Weights of a small transformer language model.
Training: a variant of Adam for these matrices, 305M tokens, 4653 steps.
MLP neurons of a small language model. Each row is named by its layer, matrix (gate and up: input weights; down: output weights) and neuron, and shows model dimensions 80-143. Each number is 50 + 15 x the weight over its row's rms, rounded and kept within 0 to 99. A neuron's up and down rows have the sign that makes its largest values positive.
Before each neuron's rows, "fires after" lists the tokens most often just before its 100 highest values on Wikipedia text that the model never trained on.

fires after: " ", " |", " on"
L10.gate934:38 50 68 41 81 38 59 72 39 44 38 24 48 48 52 64 69 25 56 35 35 58 32 69 74 51 89 61 69 46 65 51 77 34 57 44 48 59 16 45 23 58 39 64 43 46 61 19 26 37 44 65 67 33 71 51 44 33 61 61 47 28 49 62
L10.up934:33 70 45 58 25 40 33 48 57 57 51 26 73 61 44 86 34 44 42 41 44 61 26 54 82 64 45 74 45 33 22 39 57 43 55 41 36 39 45 39 60 60 31 49 59 46 58 30 49 37 46 78 69 50 33 50 43 47 41 54 41 50 39 37
L10.down934:28 26 62 63 57 48 64 57 41 55 44 51 52 05 48 33 43 53 54 40 48 18 54 73 43 21 62 57 47 58 50 42 51 29 54 40 48 47 58 59 70 60 85 58 48 51 39 59 48 20 31 29 32 58 77 32 66 30 99 32 57 43 78 56

fires after: "0", "|", ")", " ", "9"
L17.gate478:38 28 37 14 40 62 39 41 24 41 38 38 67 68 51 40 63 55 55 36 61 57 41 39 67 45 56 37 45 52 76 50 37 58 47 68 48 27 46 76 58 78 23 28 60 33 60 47 53 43 41 49 57 64 60 48 46 50 38 17 39 38 50 58
L17.up478:58 42 53 43 55 50 72 46 28 47 48 51 85 43 58 45 42 26 70 40 63 55 41 26 74 33 38 68 52 29 63 60 65 66 40 64 35 67 55 58 34 38 57 52 62 54 61 25 45 60 49 34 34 50 49 71 19 81 50 51 43 33 26 71
L17.down478:58 70 30 42 32 42 67 68 68 48 50 73 49 40 48 16 62 37 16 45 64 45 48 33 39 76 58 64 36 47 50 44 30 24 53 39 30 57 50 58 45 77 59 41 52 46 44 62 53 36 63 60 41 44 39 58 75 48 76 42 38 60 51 44

fires after: " ", " (", " \"", "-"
L7.gate976:51 73 54 52 38 49 66 39 65 66 37 55 45 54 43 54 46 37 43 49 33 44 60 59 51 51 56 58 79 73 41 63 63 41 70 40 41 62 60 45 64 50 59 74 39 51 38 42 64 42 28 46 43 73 28 28 22 62 37 45 67 55 31 57
L7.up976:60 47 56 39 23 55 33 58 29 55 20 48 57 76 89 50 49 45 52 38 34 70 47 63 49 32 18 72 56 70 46 57 18 62 69 46 50 81 27 55 79 23 73 32 23 28 36 56 66 65 24 30 54 72 34 51 35 33 55 44 93 57 59 51
L7.down976:69 63 47 71 45 46 58 56 56 41 54 55 63 39 30 62 45 32 48 46 41 22 87 52 57 70 40 52 33 65 56 38 44 45 19 32 58 68 38 66 24 35 12 55 61 74 44 35 79 70 42 81 54 61 24 46 66 31 47 19 56 37 62 57

fires after: " ", "1", " (", "2"
L5.gate1158:61 47 37 37 32 55 81 44 86 40 63 57 73 62 45 57 59 64 82 41 39 46 49 40 45 53 40 42 57 66 56 68 48 58 29 42 66 45 19 35 45 89 59 72 45 34 21 52 73 48 73 69 39 45 71 16 54 69 36 45 43 58 51 31
L5.up1158:44 73 63 52 49 78 56 48 49 24 39 61 49 27 31 66 41 41 64 70 61 44 37 60 63 40 41 56 50 69 39 30 50 58 71 45 39 31 37 56 35 39 32 64 66 72 63 53 63 36 21 32 31 65 31 58 30 57 50 62 81 49 63 16
L5.down1158:51 49 54 41 75 51 50 52 63 31 60 20 40 53 79 38 67 50 40 40 33 56 26 48 26 50 47 38 69 43 53 82 83 85 16 51 70 54 18 39 82 58 44 42 42 17 44 13 49 29 62 64 58 15 64 31 67 45 62 51 47 72 39 30

fires after: "0", "1", "9", "8", "2"
L5.gate1040:40 59 46 64 56 47 37 72 46 66 59 39 17 41 51 70 56 61 64 47 37 62 47 27 60 50 35 24 51 30 64 25 54 58 64 49 32 55 48 48 59 35 54 51 52 63 55 46 61 55 39 33 53 30 25 62 24 42 47 45 30 52 49 40
L5.up1040:51 44 65 55 61 46 64 61 34 32 42 48 42 38 68 54 42 12 65 33 41 48 22 54 62 28 40 25 43 49 67 53 61 43 59 63 62 54 51 31 20 39 54 18 68 58 61 61 56 35 20 41 46 33 42 76 62 66 65 53 46 74 59 30
L5.down1040:94 45 52 49 70 50 55 36 42 50 38 49 85 50 65 40 36 07 27 50 29 38 30 54 56 69 69 18 42 22 64 56 39 57 34 45 70 61 14 44 21 39 48 45 56 42 40 48 58 52 41 64 36 52 64 61 61 59 70 65 67 36 51 49

fires after: ".", " |", ",", ":", "-", " as"
L7.gate576:40 43 27 69 38 53 51 50 30 71 19 43 54 44 56 42 50 54 50 56 59 99 35 73 52 28 43 64 60 61 30 38 60 21 52 59 48 32 42 32 87 71 46 36 50 76 37 45 26 81 27 33 57 70 65 09 62 30 55 44 70 70 36 63
L7.up576:33 65 26 57 66 50 52 49 44 51 40 36 57 47 51 35 37 77 49 50 16 84 63 26 35 51 21 64 51 53 34 81 63 30 51 61 63 44 31 43 55 80 32 64 62 35 47 55 54 48 69 70 71 61 67 50 71 61 59 42 54 68 47 46
L7.down576:49 29 41 54 36 55 50 59 67 56 67 66 36 48 06 35 67 49 53 49 30 49 46 55 68 86 47 51 29 38 67 71 45 34 38 51 52 54 50 68 06 58 47 49 42 45 70 55 67 35 64 39 59 37 57 52 64 59 60 49 41 35 80 46

fires after: "1", "2", "0", "8", "3"
L7.gate1011:54 40 37 56 53 60 54 50 28 44 54 55 60 35 65 66 60 40 58 67 51 51 37 40 74 44 63 39 63 31 69 09 62 53 36 35 26 44 39 39 46 11 61 33 32 69 36 34 46 40 18 38 47 31 40 52 48 30 61 38 50 46 24 67
L7.up1011:62 43 56 60 48 31 49 44 19 60 73 57 72 43 60 19 49 51 54 32 39 51 48 54 33 67 37 65 45 55 58 70 64 48 52 50 37 41 39 32 48 63 50 53 69 41 60 46 66 64 72 43 63 52 40 34 65 78 63 73 36 38 68 42
L7.down1011:22 51 49 48 51 60 60 52 47 54 64 32 68 39 86 67 54 58 48 47 42 81 39 45 55 51 60 14 45 39 61 42 51 89 49 53 59 46 61 35 56 43 66 31 61 51 63 26 24 39 67 33 50 60 52 43 59 27 38 51 43 42 55 72

fires after: "9", "6", "8", "1", "7", "2"
L5.gate194:25 57 25 37 32 50 42 31 34 39 27 59 57 58 48 47 53 46 73 47 18 89 41 51 60 53 80 61 78 52 65 42 52 44 37 50 68 44 62 53 59 68 44 67 69 59 58 42 59 55 62 44 62 37 18 43 37 68 61 29 63 41 48 44
L5.up194:22 33 63 33 58 33 56 57 45 52 62 37 62 65 64 58 45 61 57 62 47 66 31 40 27 24 55 78 56 47 90 41 64 44 62 55 50 31 69 64 59 44 29 48 73 45 47 49 46 58 50 73 57 37 44 29 53 93 74 45 52 47 43 40
L5.down194:73 52 65 41 56 37 47 65 63 81 77 42 61 51 59 50 28 50 44 19 57 22 40 64 54 46 54 45 15 51 55 99 38 62 30 67 52 78 42 56 49 57 65 35 44 62 29 57 58 62 54 44 57 36 63 61 68 85 68 66 61 51 49 61

fires after: " ", "1", " $", "_{"
L17.gate147:53 37 38 39 52 87 81 55 24 41 48 68 69 38 59 55 28 33 62 56 47 68 63 47 52 61 32 38 53 78 67 73 34 51 42 78 54 36 24 58 58 73 23 55 87 30 63 51 66 45 54 70 43 58 49 00 51 36 47 48 67 33 34 49
L17.up147:51 18 25 81 48 63 80 52 42 36 65 45 24 52 58 48 59 49 41 83 50 34 49 47 35 42 27 35 48 61 35 58 75 33 64 29 47 62 53 58 28 43 26 64 59 44 61 43 66 63 50 49 55 61 58 53 49 48 65 53 32 53 50 38
L17.down147:44 91 62 25 31 39 57 74 60 48 56 53 47 50 31 74 52 51 49 37 51 54 49 51 62 67 29 63 57 49 26 64 55 45 42 51 36 37 35 18 71 50 43 57 26 69 36 27 54 41 34 63 73 38 74 54 45 52 56 55 42 49 21 74

fires after: " ", "1", "2", " K", " the", " −"
L10.gate409:66 25 36 43 55 50 35 45 26 54 46 50 39 56 30 63 13 67 35 35 72 62 43 53 49 62 66 23 65 73 29 53 65 64 27 56 75 47 21 35 50 48 45 42 47 30 36 41 38 38 47 11 53 56 44 36 47 57 43 49 32 49 33 32
L10.up409:53 40 29 41 34 47 71 43 59 28 38 58 30 39 69 47 86 62 37 46 50 58 78 36 38 47 57 46 31 65 66 23 15 42 59 67 83 42 67 30 43 29 57 60 85 40 48 49 85 57 56 45 67 51 60 52 75 54 31 28 60 51 44 36
L10.down409:50 60 53 58 27 78 71 49 39 46 81 38 31 37 48 60 66 45 67 44 42 47 35 61 74 39 39 27 35 58 31 77 68 59 70 62 55 40 45 48 51 46 44 39 34 46 48 45 41 36 43 74 64 62 63 61 29 51 53 23 61 57 46 55

fires after: " ", " (", "born", "\n"
L5.gate780:18 29 52 48 73 60 39 69 13 39 57 45 43 63 50 42 61 57 43 59 50 92 40 49 74 34 41 48 54 81 89 52 57 66 41 56 62 50 37 59 64 27 49 64 62 65 61 14 31 56 47 38 43 40 45 28 51 53 43 62 42 73 64 58
L5.up780:51 59 50 37 28 34 61 28 48 63 61 69 68 58 47 51 64 28 55 58 49 31 47 37 67 47 31 55 32 54 38 42 59 54 35 25 48 30 59 45 22 46 59 71 69 36 57 44 42 60 50 18 70 63 44 46 57 63 77 60 52 76 72 26
L5.down780:36 68 57 28 67 40 72 59 52 13 52 57 46 48 50 57 71 63 72 64 38 50 23 32 26 40 51 44 70 44 31 50 56 38 51 49 49 44 46 59 58 34 28 22 31 75 36 35 58 35 57 80 37 42 48 40 50 23 75 38 53 42 57 52

fires after: " ", "1", "2", " ("
L3.gate315:44 25 65 39 33 88 32 51 51 52 63 62 52 29 38 76 47 83 47 39 30 40 36 27 58 56 31 33 71 40 44 58 66 38 60 33 69 36 58 42 55 68 74 48 38 46 42 42 11 39 48 63 61 42 36 39 42 36 26 59 38 29 35 65
L3.up315:59 59 50 71 48 33 34 25 63 60 62 59 31 40 41 44 72 47 66 45 59 26 50 56 71 43 29 72 45 55 39 34 78 53 40 61 32 69 48 61 26 61 34 45 52 61 38 26 61 30 48 27 34 50 56 52 60 55 38 54 46 60 63 55
L3.down315:43 32 61 30 45 49 40 62 41 40 33 26 63 45 48 87 28 47 15 40 50 68 15 35 35 51 86 24 59 19 80 74 40 62 49 39 54 40 61 46 64 54 63 68 32 28 46 85 65 53 24 71 60 42 22 34 29 47 29 63 53 42 57 26

fires after: "In", " January", " in", " May", ",", " February"
L3.gate104:66 38 35 31 68 30 22 58 17 42 37 52 28 82 37 52 47 59 27 48 25 81 50 81 56 67 52 70 43 48 52 41 33 59 35 64 65 61 29 67 42 36 40 45 33 42 47 61 21 46 63 26 58 73 32 40 46 38 32 37 47 45 44 63
L3.up104:38 66 68 64 41 73 34 28 37 42 50 59 41 45 64 52 34 75 35 43 53 47 50 27 31 32 54 53 68 32 35 30 61 51 69 38 64 42 66 57 53 25 64 43 31 78 76 17 52 31 70 69 59 61 48 18 45 37 33 45 47 72 53 63
L3.down104:45 22 57 70 57 40 54 65 28 76 63 55 67 49 34 54 90 31 78 59 63 44 48 73 43 51 67 53 36 45 67 46 30 49 54 47 26 54 48 46 42 45 67 37 57 38 40 56 84 35 22 45 26 45 42 65 53 49 79 57 57 34 47 40

fires after: "1", " ("
L10.gate348:36 58 53 65 56 56 34 68 40 51 57 59 27 41 53 47 43 46 28 67 61 64 33 67 47 53 79 63 59 75 41 36 50 32 57 25 37 27 31 33 41 75 51 63 31 33 44 42 37 55 32 41 48 55 36 64 42 73 53 62 49 61 54 54
L10.up348:32 31 49 53 45 42 31 28 32 49 50 52 24 44 34 26 29 82 56 33 31 54 44 36 30 47 67 43 50 82 48 44 00 60 48 54 80 54 45 30 50 42 67 51 27 45 43 50 52 58 18 51 77 55 41 39 59 54 63 78 54 66 71 59
L10.down348:69 91 35 34 45 30 63 55 43 54 52 51 40 42 57 60 60 47 54 65 52 53 23 41 49 54 20 39 30 52 46 58 69 31 53 40 36 51 66 80 45 63 22 44 45 48 51 46 38 50 35 54 33 61 42 81 36 57 44 56 40 44 33 33

fires after: "\n"
L7.gate1212:50 41 67 37 44 51 47 69 48 69 16 32 34 36 40 68 33 19 60 68 40 79 40 73 50 40 36 61 43 29 51 45 18 26 28 33 68 37 56 52 43 68 16 69 28 53 36 58 48 57 31 58 69 35 41 28 44 44 45 53 28 33 17 43
L7.up1212:53 50 74 59 40 48 47 50 34 16 40 60 69 46 67 62 41 32 49 55 39 35 33 37 53 50 50 39 57 60 25 72 67 55 24 58 70 43 33 56 22 51 39 78 46 51 40 62 23 37 48 35 60 60 62 42 57 79 38 42 29 63 47 48
L7.down1212:24 51 49 26 77 49 45 48 52 45 62 61 61 93 22 28 52 58 33 55 44 66 54 50 66 48 39 39 57 33 54 31 53 38 50 26 34 46 46 44 31 51 40 56 05 35 34 52 48 38 65 62 76 41 17 33 41 46 49 19 47 31 46 57

fires after: " |", "|", "-", " M", ",", " "
L7.gate1276:49 59 49 30 65 81 66 70 32 48 44 71 68 38 68 54 45 26 51 33 70 75 30 34 44 44 43 65 60 62 70 30 66 44 72 62 61 33 27 37 51 80 35 42 50 65 23 52 36 37 37 49 73 38 48 74 37 37 24 36 44 73 50 53
L7.up1276:76 44 45 36 47 47 57 76 28 64 33 40 67 35 28 46 51 30 32 41 47 61 66 44 25 31 34 61 79 25 27 72 67 36 71 57 40 56 61 40 35 60 40 74 52 60 32 25 22 53 40 32 74 67 55 54 65 52 55 14 55 47 52 29
L7.down1276:62 61 36 50 36 65 40 24 50 47 48 56 45 59 43 02 47 54 74 27 69 56 50 71 75 58 59 56 40 06 99 67 75 20 46 50 67 45 56 46 57 43 55 36 37 31 62 69 63 44 62 64 45 44 47 31 55 54 78 60 52 33 64 38

fires after: " ", " ("
L5.gate1233:44 57 24 46 31 41 50 12 36 62 56 33 58 57 73 63 32 36 31 70 18 58 26 52 43 66 57 33 53 45 39 43 49 35 26 35 51 57 41 43 40 77 39 69 81 40 51 40 52 80 24 42 69 63 47 54 41 42 21 25 41 40 42 65
L5.up1233:47 44 37 68 56 42 49 59 58 52 38 80 34 57 44 63 36 48 28 66 47 61 39 68 38 39 54 79 41 25 58 32 26 64 44 55 43 38 64 59 51 45 58 65 57 72 28 50 16 66 41 30 23 51 34 65 53 26 66 68 62 48 56 53
L5.down1233:67 42 41 48 68 37 33 62 51 43 76 57 55 56 52 39 57 51 49 40 46 28 28 45 77 35 61 51 35 49 40 56 65 32 46 45 50 40 43 32 71 50 55 39 59 46 34 27 70 38 39 47 41 57 52 25 48 57 48 30 43 53 62 42

fires after: " ", " a", ",", " ("
L5.gate145:42 47 33 64 40 38 50 21 42 48 72 43 46 76 33 75 60 49 40 42 35 51 51 40 53 85 55 40 49 44 44 39 59 75 24 55 60 31 26 63 70 75 53 61 30 40 41 50 45 54 40 26 45 61 75 51 36 56 40 60 17 79 29 59
L5.up145:55 34 33 66 54 71 37 29 13 28 38 75 21 44 53 38 53 36 70 56 52 63 53 44 86 42 36 44 53 62 40 45 56 53 71 57 43 74 34 46 23 41 42 35 58 62 68 52 51 49 41 64 48 50 48 59 36 31 54 76 43 52 21 59
L5.down145:56 39 55 48 45 19 44 62 64 63 64 39 80 43 38 61 64 41 50 56 73 56 55 46 50 72 70 20 38 15 70 83 59 31 38 60 64 44 43 62 71 66 45 60 41 40 51 46 54 47 40 63 69 63 58 35 56 67 62 30 48 58 44 56

fires after: " ", "\n", "0", " |", "2"
L10.gate669:47 24 44 43 40 46 85 51 30 51 34 41 50 53 24 71 59 67 71 50 32 50 50 49 50 57 56 41 69 49 63 45 50 44 48 33 45 38 28 57 40 81 57 48 59 41 36 21 67 63 48 59 44 31 44 66 47 28 52 42 28 67 14 19
L10.up669:35 60 63 38 60 50 71 47 52 38 51 26 72 59 18 52 58 47 55 47 48 58 49 67 64 55 43 72 66 45 55 20 59 46 50 87 59 53 50 51 53 39 55 46 58 49 57 33 59 69 39 55 47 43 42 67 34 52 30 45 34 70 50 38
L10.down669:53 75 63 59 56 44 60 57 70 64 64 38 30 54 52 33 62 51 01 53 58 63 58 56 42 68 65 48 15 14 40 53 56 49 57 42 82 65 73 28 52 16 57 41 49 44 70 66 46 21 42 14 75 31 78 41 62 63 54 40 69 52 82 36

fires after: "\n"
L5.gate883:51 48 31 24 49 76 45 41 45 48 39 58 69 34 38 51 43 31 81 33 58 58 22 46 35 71 60 38 43 36 46 37 46 19 47 40 63 36 43 69 73 44 19 52 64 31 44 41 64 55 58 48 69 50 57 55 38 79 31 35 45 58 60 26
L5.up883:63 64 47 39 34 39 57 28 63 45 44 33 57 35 33 33 69 45 37 38 39 49 25 31 43 51 70 39 42 47 33 66 38 51 30 57 80 46 72 54 59 80 76 44 29 47 38 48 45 47 73 55 65 24 77 54 77 56 39 34 39 62 44 55
L5.down883:39 32 77 63 56 68 63 49 53 61 60 84 50 65 57 39 50 36 33 38 25 67 70 46 76 13 56 71 49 34 49 15 50 74 63 44 39 48 32 46 54 52 25 50 55 67 62 58 37 55 53 56 59 56 55 39 21 53 56 58 36 61 28 76

fires after: "9", "8", "1", "2", " the", "4"
L3.gate423:36 63 26 57 35 65 61 37 27 41 22 50 68 50 57 62 33 44 67 46 44 47 44 68 41 68 40 32 61 32 56 51 30 51 56 68 44 49 51 62 37 57 33 42 55 45 49 48 52 60 33 59 19 43 52 46 42 73 57 60 64 22 56 41
L3.up423:70 53 41 73 54 50 73 31 32 67 64 36 49 73 28 66 35 42 56 47 12 56 62 30 58 42 61 37 40 31 44 52 44 63 29 39 57 74 33 31 59 23 54 66 39 77 56 43 55 42 17 50 46 68 47 32 71 59 45 26 50 60 54 55
L3.down423:44 60 35 52 63 11 81 54 57 35 51 57 26 53 41 61 37 48 51 60 37 34 38 29 47 58 57 38 53 54 23 51 74 45 61 33 40 34 57 64 56 59 47 60 92 63 34 61 35 57 44 55 42 82 41 60 59 73 29 57 59 40 31 48

fires after: "1", "2", " |", ";"
L3.gate845:30 41 56 60 58 67 45 58 40 54 64 64 63 60 43 71 77 51 49 35 80 55 41 22 36 27 32 33 31 52 58 31 48 65 29 62 07 64 60 35 30 60 83 57 53 33 08 58 55 29 65 56 46 18 56 53 56 68 26 66 32 22 41 48
L3.up845:26 59 68 57 61 32 59 33 45 52 31 45 49 49 54 29 75 31 42 35 66 67 44 61 50 39 61 61 52 39 64 52 74 41 61 40 32 16 72 59 44 36 38 74 59 80 57 30 39 42 36 46 54 63 24 49 33 78 36 54 32 50 49 68
L3.down845:52 39 14 52 25 72 19 51 40 46 82 44 58 62 65 60 61 48 28 57 43 53 37 27 22 32 36 29 67 35 61 62 29 61 37 51 69 56 35 36 77 66 69 47 34 14 61 69 74 58 53 68 46 40 80 41 51 40 48 65 46 25 67 33

fires after: ",", " ", " (", " de", " De", " and"
L7.gate1322:45 34 33 27 36 41 30 43 49 57 42 67 47 49 53 28 68 79 44 40 38 60 20 38 58 54 53 59 46 82 42 42 32 49 52 41 54 54 57 37 30 48 44 38 66 67 50 54 46 52 40 10 64 50 60 23 43 48 44 38 41 51 41 67
L7.up1322:51 19 62 61 45 63 43 44 57 40 31 34 77 41 56 49 16 68 54 55 07 50 30 62 49 78 51 52 44 54 52 46 31 85 39 27 77 37 42 59 40 65 60 28 39 56 31 78 76 54 51 37 81 56 43 46 39 49 60 57 77 76 60 37
L7.down1322:60 48 74 73 44 54 51 41 54 54 40 41 25 55 26 13 55 44 40 74 79 53 25 79 64 25 39 48 48 44 45 53 42 45 51 42 45 41 29 71 68 43 36 73 27 73 60 44 54 45 35 27 49 62 58 66 45 51 79 23 49 50 41 54

fires after: " |", ",", " in", "|", " (", "-"
L7.gate1244:52 28 65 51 79 56 33 24 41 51 61 65 42 51 61 54 38 42 54 52 65 74 46 34 38 41 56 47 61 35 46 52 67 76 88 64 78 68 14 21 59 44 51 56 44 47 50 33 53 39 26 54 44 64 46 61 42 54 73 51 40 50 40 64
L7.up1244:74 26 44 34 39 21 61 41 36 54 55 42 43 61 36 45 56 72 47 74 55 54 54 47 23 37 34 61 39 25 52 57 56 55 69 46 54 60 68 45 53 45 67 57 44 32 21 36 58 42 45 56 38 58 42 60 51 26 79 59 65 79 50 54
L7.down1244:41 55 66 54 55 80 55 44 53 42 45 54 56 52 00 02 58 44 72 28 60 41 46 56 68 55 54 70 65 59 47 56 55 00 31 41 45 23 37 84 43 53 59 27 63 69 67 48 75 50 38 33 51 51 41 53 45 53 63 45 46 37 46 38

fires after: ",", " is", " –", " and", "L", " |"
L7.gate259:37 14 24 45 56 35 62 66 12 51 55 54 41 47 19 59 42 45 36 55 59 64 50 61 70 30 44 56 54 45 37 58 62 36 50 53 31 28 77 69 68 64 44 24 73 71 73 58 25 88 43 33 64 51 37 47 41 21 27 53 50 42 69 52
L7.up259:48 47 20 32 58 56 89 88 20 35 31 38 50 47 54 34 57 47 54 41 25 53 36 50 54 56 26 28 49 53 33 43 40 74 71 64 51 59 89 63 27 53 28 47 46 50 20 27 60 77 56 48 78 50 28 48 57 47 67 53 83 53 79 59
L7.down259:77 58 28 36 38 37 50 53 40 63 76 41 58 45 27 46 47 58 87 68 74 50 50 62 54 59 40 61 42 53 62 33 60 18 67 30 49 74 50 44 47 31 42 62 48 52 62 77 41 26 21 31 34 61 35 16 50 45 60 74 29 26 65 31

fires after: "1", "2", "3", "–", "4", "0"
L3.gate546:49 40 46 48 62 31 59 64 35 37 45 64 63 53 42 42 43 46 48 54 58 45 47 45 67 23 45 35 50 25 47 51 80 76 63 64 37 68 34 38 52 26 40 36 38 39 33 47 80 18 53 49 48 20 37 77 46 47 49 44 65 41 31 46
L3.up546:34 59 62 63 29 39 81 36 56 49 38 63 53 54 64 31 30 49 62 57 54 41 44 55 64 27 68 40 50 52 70 56 40 38 37 36 39 48 27 35 63 45 32 49 66 52 44 53 31 58 53 47 56 53 22 77 55 60 58 42 16 67 25 74
L3.down546:53 53 51 59 60 71 37 60 54 56 49 35 67 57 37 51 73 52 27 48 45 55 58 36 40 73 31 59 45 56 44 45 58 42 45 61 45 30 56 50 57 61 88 60 26 41 55 44 58 64 37 46 09 41 61 32 82 44 48 43 79 25 82 36

fires after: "\n", "1", " ", "9", " Mc", " ("
L7.gate815:55 57 70 56 68 60 62 52 42 57 51 66 35 43 15 39 38 32 58 53 52 67 51 49 50 68 63 28 55 72 37 42 68 28 53 25 42 79 57 37 16 47 30 30 66 59 56 43 41 53 34 46 48 56 32 47 59 64 39 26 38 48 58 46
L7.up815:36 56 43 63 53 39 23 54 59 64 67 43 32 18 52 71 48 51 67 38 62 53 35 40 39 55 61 65 86 74 60 36 45 46 64 22 34 69 59 29 64 46 54 53 16 67 42 52 32 34 50 60 69 69 72 30 48 45 59 76 65 48 53 66
L7.down815:57 49 42 23 72 63 54 36 52 65 49 42 66 61 28 58 55 52 48 43 57 72 34 48 73 30 64 61 53 26 58 39 17 33 44 34 58 47 53 42 31 31 36 80 52 67 48 60 55 21 43 32 51 63 46 41 45 44 50 58 67 85 65 71

fires after: " ", " in", "S", " (", " |", "H"
L5.gate742:38 62 32 54 68 94 46 47 33 26 41 41 46 63 52 52 53 61 41 58 63 83 60 70 38 27 50 40 62 47 40 74 61 41 33 53 62 48 39 47 34 55 29 61 32 68 63 22 39 39 41 61 64 64 58 58 39 31 31 42 70 81 52 71
L5.up742:43 60 33 60 50 20 76 44 28 54 42 47 59 22 59 40 34 31 32 36 48 50 39 60 58 79 46 51 49 36 62 38 40 41 58 13 55 20 59 38 48 54 68 70 30 59 44 44 28 68 38 50 54 44 60 37 47 45 64 36 31 55 68 55
L5.down742:73 46 52 48 81 40 44 80 45 63 38 77 49 80 68 35 65 58 63 62 27 35 59 25 50 00 59 50 52 59 33 70 69 66 55 77 30 39 51 34 60 56 63 45 30 36 45 31 67 40 39 75 67 38 71 62 74 29 66 43 61 50 83 59

fires after: "0", "2", "1", "5"
L3.gate754:50 31 71 55 20 79 38 44 40 56 51 61 50 49 71 62 56 60 49 71 53 61 50 64 55 45 43 55 54 72 52 37 42 38 52 60 32 47 68 68 43 64 38 78 75 57 45 49 27 64 02 52 77 41 45 42 32 45 43 20 53 37 52 52
L3.up754:41 34 57 63 72 62 99 49 28 30 66 76 43 78 54 61 26 36 46 60 34 39 28 32 42 43 54 56 43 16 49 37 59 50 51 23 35 31 42 44 41 49 37 45 45 62 23 39 51 26 64 64 45 44 37 42 54 58 77 26 53 70 54 58
L3.down754:54 61 42 52 48 45 35 61 50 58 60 59 33 44 88 37 55 48 39 68 57 25 54 80 29 28 63 63 46 63 44 61 35 57 75 35 47 40 64 52 43 45 62 31 82 73 45 65 49 62 45 40 24 16 43 33 43 37 40 85 57 22 67 28

fires after: " in", " In", " ", "In"
L5.gate1127:68 56 38 36 47 25 44 66 37 49 46 34 72 49 80 47 51 43 46 57 23 75 56 53 29 58 41 29 46 52 41 48 63 93 49 58 85 58 44 46 38 54 42 46 73 57 74 20 36 46 60 47 46 36 39 41 54 35 45 56 75 34 46 54
L5.up1127:52 43 66 74 43 67 44 50 59 44 46 71 54 32 65 41 43 46 37 68 39 70 30 51 39 43 33 56 47 55 51 36 66 57 53 43 33 54 36 21 25 61 46 59 54 44 44 41 54 71 70 49 63 43 36 38 63 49 31 51 49 70 54 39
L5.down1127:54 69 45 71 49 30 65 67 42 51 47 61 32 59 49 47 40 21 60 53 39 48 63 25 45 50 52 56 67 58 35 55 37 64 33 56 63 65 45 43 79 51 59 37 51 41 46 71 51 34 48 18 42 47 50 72 40 56 69 51 59 19 21 56

fires after: "0", "2", " All", " Football"
L5.gate327:15 46 43 53 34 49 66 52 41 46 46 57 71 55 56 59 55 32 56 70 67 55 45 49 62 45 53 42 43 50 35 33 35 52 37 13 44 34 52 56 87 33 37 37 26 46 59 41 50 49 39 53 41 45 28 69 21 39 51 57 32 30 32 52
L5.up327:59 14 74 40 53 48 38 62 43 37 42 56 56 55 43 41 52 29 63 27 18 39 60 48 40 26 34 33 61 67 76 33 41 71 67 53 51 42 62 47 27 64 62 23 36 36 59 44 63 43 61 24 57 22 38 43 75 48 38 41 61 34 57 46
L5.down327:63 41 44 48 79 10 67 38 34 58 68 43 31 44 35 50 38 40 74 76 36 34 72 61 41 61 71 52 83 39 45 45 57 62 43 33 30 50 29 60 49 55 41 34 38 66 78 45 49 34 52 51 66 28 49 46 37 42 44 44 77 35 50 31

fires after: "2", "0", " was", " L"
L17.gate893:60 62 64 65 32 87 30 59 31 53 65 69 58 43 18 44 71 55 48 52 61 33 57 29 54 28 47 57 63 83 52 32 60 56 42 62 41 64 64 36 59 79 57 50 44 38 67 63 39 49 35 51 50 63 52 69 63 44 60 60 38 41 63 49
L17.up893:64 60 53 31 56 60 65 52 30 48 64 45 76 63 36 52 24 43 43 59 39 47 19 48 29 49 46 35 74 31 68 34 44 61 60 48 58 58 46 70 35 59 39 62 33 25 37 41 57 54 39 73 32 69 70 32 76 21 39 46 54 83 70 42
L17.down893:50 36 23 67 49 51 59 60 48 41 43 40 32 36 43 57 53 21 42 45 46 66 61 54 44 21 40 68 72 56 60 45 36 61 60 26 21 35 67 45 51 41 52 68 67 47 37 43 32 44 65 27 47 64 43 39 05 48 58 76 48 74 53 52